Weights of a small transformer language model.
Size: width 256, 12.9M parameters.
Training: a variant of Muon for these matrices, 3830 steps.
MLP neurons of a small language model. Each row is named by its layer, matrix (down: output weights) and neuron, and shows model dimensions 80-207. Each number is 500 + 40 x the weight over its row's rms, rounded and kept within 0 to 999. Numbers have three digits each.
After each neuron's rows, "raises" lists the tokens whose logits its output raises most directly, leaving later layers aside.

L6.down39:489487389531461443512488461473394469443472502538587523471544489527501506496408548525572525460438534545470520431449538530513490432500489543545571539516546514591494554494496468618454501535467524581529504483483474476427450519553536509446502523524552446422475519454532527431511457527491447527479498543510467563471480505558467514507537525538526522545517483437527476514601473484503477495491
raises: "ential", "ence", "able", "ent", "ited"

L2.down1487:474631539531482518449446507537529476511503427493450532508490485543452536514463489531510488529481538508461423540496481525365513528522440539474459519482470465463544521509526501512549429463535462473550442425447488558522494484420519474483462461577434512513511466471544484511509484525496478553488503450549513525450468495434589479505470490543497483448455442503518537567481558500480539526491
raises: "ronze", "oard", "urn", "ird", "ishop"

L6.down769:542483452449486479463553540506521532498518531528442497592503455464503473481461508499442418502486412516534509462543513518540501559529494543491421501526402524517498468526468565425559513501486521537530522470474506445482471544502509446518515474436551500546409500457498560527438518456537548511517469412496506494474533477453509589484563470442430514495506496508587507495496548523534547413477
raises: " were", " have", " include", " are", "hip"

L8.down753:475487444452478456557546471498470521535501407468541516534511529510491533484402447489499541475510566493498524457533532455482456518471495486501470501479467522480564528479569513537536491511440525480545479555495467533512499499402550495563465494430544516488486572462461478457484474537493554503520540515466492605508537518515595510461453531472437549509522562484543483488536471478478460520419
raises: "elling", "ing", "aching", "iving", "ating"

L5.down1019:572463560522442559426496491430476519460493497561460479486590458543459563563530459513535530509588548442469540481450453457463559508475456535577508473443541516497475537451443423557562497459476440528463414514454587536589586552461503566511489477498458565481501521480510482566554471427486438506430532468488484439567552558531514424473485521551568478533465505489450525491480494433458507526517
raises: "ities", "ty", "ally", "ly", "ly,"

L6.down1120:508486517510505495492484478516495482501453553484511439498533518436474550431520516493493433542503510512515547409537482493573495409480491442526499462509494426577606495481461511560505503567549555551428462541538488533544442505450442504533534545554451493522504442564519497495489407450387448457529558517492472482516515541483534500515531534612509438508440500493440456522493500526429485496532
raises: "o,", "o", "o.", "os", "ument"

L8.down850:442516416439509541428539465485564537510486442517498509494458538488529494461498403448527542526546474473531397437537471500476575494480477466506515532516554532444549487577528529546568513487479506531562552503535516517530472408543485533535522549495558558430424472444481489493519521517530452476508473578496502553574511511483536469477512515555518553478518506593464452456445540496508544526482
raises: "ished", "als", "inal", "ally", "'t"

L8.down356:465515596527545544464549481509483548482504525569483514490564555481485491498492532553473544442538496458420540579470484436503567489531515457473485543418490490497483493504525508497422560500551420516407518539480530547466459524489499464501508500450463427457526501453558511587509516540539443480453501557531547461477515493496438489466472482528446435451476530456479550507506464504420585415531
raises: " him", " his", " himself", " their", " another"

L8.down1510:565539486444488513486546547480427585496533494525442514477469507541468516466460531597521533501485540519542481526511525521508479488442486465509464504512565457457450469496434551479529450470552456482477536499483458413494521519568511610504437563526493514449552537428477433485504478503492486534492567530471549432484527525511455460470518481511429476561542473531568480470510511557523506438525
raises: "cript", "port", "pec", "erv", "ource"

L8.down943:489494572551483605549521494475431520465470559472493433474457466493532500432489569490444537472550475498510541541503461512448509570532542523411481493450486474431481513561492456509523508548541495542548511496490529477551545537527553544512413458521558532482484550547488525522480516536461534410459517534492492543501540457590531413493501474526576483504567514553449474520486469498497445496495
raises: "ly,", "ly", "ially", "wards", "ement"

L2.down886:501523489453510510453564468477570537476566592483511432547461481515477468467459518488522487508489448515478490594546512557484491514521450507530445438544521506473440524408533528501679503513498503430515507506528535481534541494503477511496452516442470451474470492511503433405442459566504486554484480460477469448494498485540500473573476548509567437509507543405484500592496491530471484548516
raises: " They", " However,", " This", " These", " While"

L6.down1042:531489580481535511479502492562499504476469541469533477470542560495486476553511562556501527509503461503421465490459500497475558522455482522479510553421521503422482508479501568479500468527467395508452476509503544585485482554522475542543586497415514431462531460495559548555498526513548456499525556513506522519526523527511433513497441456512491533399439544444488458551526513509489579474530
raises: " him", " them", " himself", " their", " his"

L8.down1116:543477498551546548483487441575544497506556555495499505470505491512474436496503540521521430525437530495492583457499458460532454516508501520468521464495516493486512540482467482459487548461564542546504516456567506499433526569541428459412575540470405526547566548516499567575539481523529502447432352419502482495478480543452518541435481528489528512473459495490511526511542458479415526528485
raises: " 8,", " 6,", " 9,", " 11,", " 13,"

L8.down1086:494473498582534516467469459557508485514495565524494488466525572560384526576472558516543515497534494506489394476501480547486548538510547549487505495483532470490453498496531535529516514534448434476543522540477498555484526454510421502526522510471539452494490482512518463541408486558508440422485522497507477575525484507522470513501465493448462485517504555534470506492553440400496531441450
raises: " they", " it", " there", " she", " case"

L6.down430:511486523361480478500592582502492625539581525511484529484490505433555510551471495522501438523493466503540598514471490467451552519555447475477462625506489474445420423467570504484538518426444453515550496442465581507450547531511480529526523552523567502473528484434476473542429557448519523494524509447513481469506521507482496487537462451501549543555512497436508521471409496560520557476497
raises: " include", " have", " were", " are", " differ"

L6.down940:518578505396477499506487561556522453495540570506458515495544456475534519468479470491476476517521489498585595476502567511524507565494512562517387514510521533458456476546486533574489535452488466456526516435470563457499490503547483491612488467508565481485462476467534499489429547553475577518559406463517482512499504458464484541467454479495486521527504506484547479471456528488568546486503
raises: " have", " include", " become", " are", " were"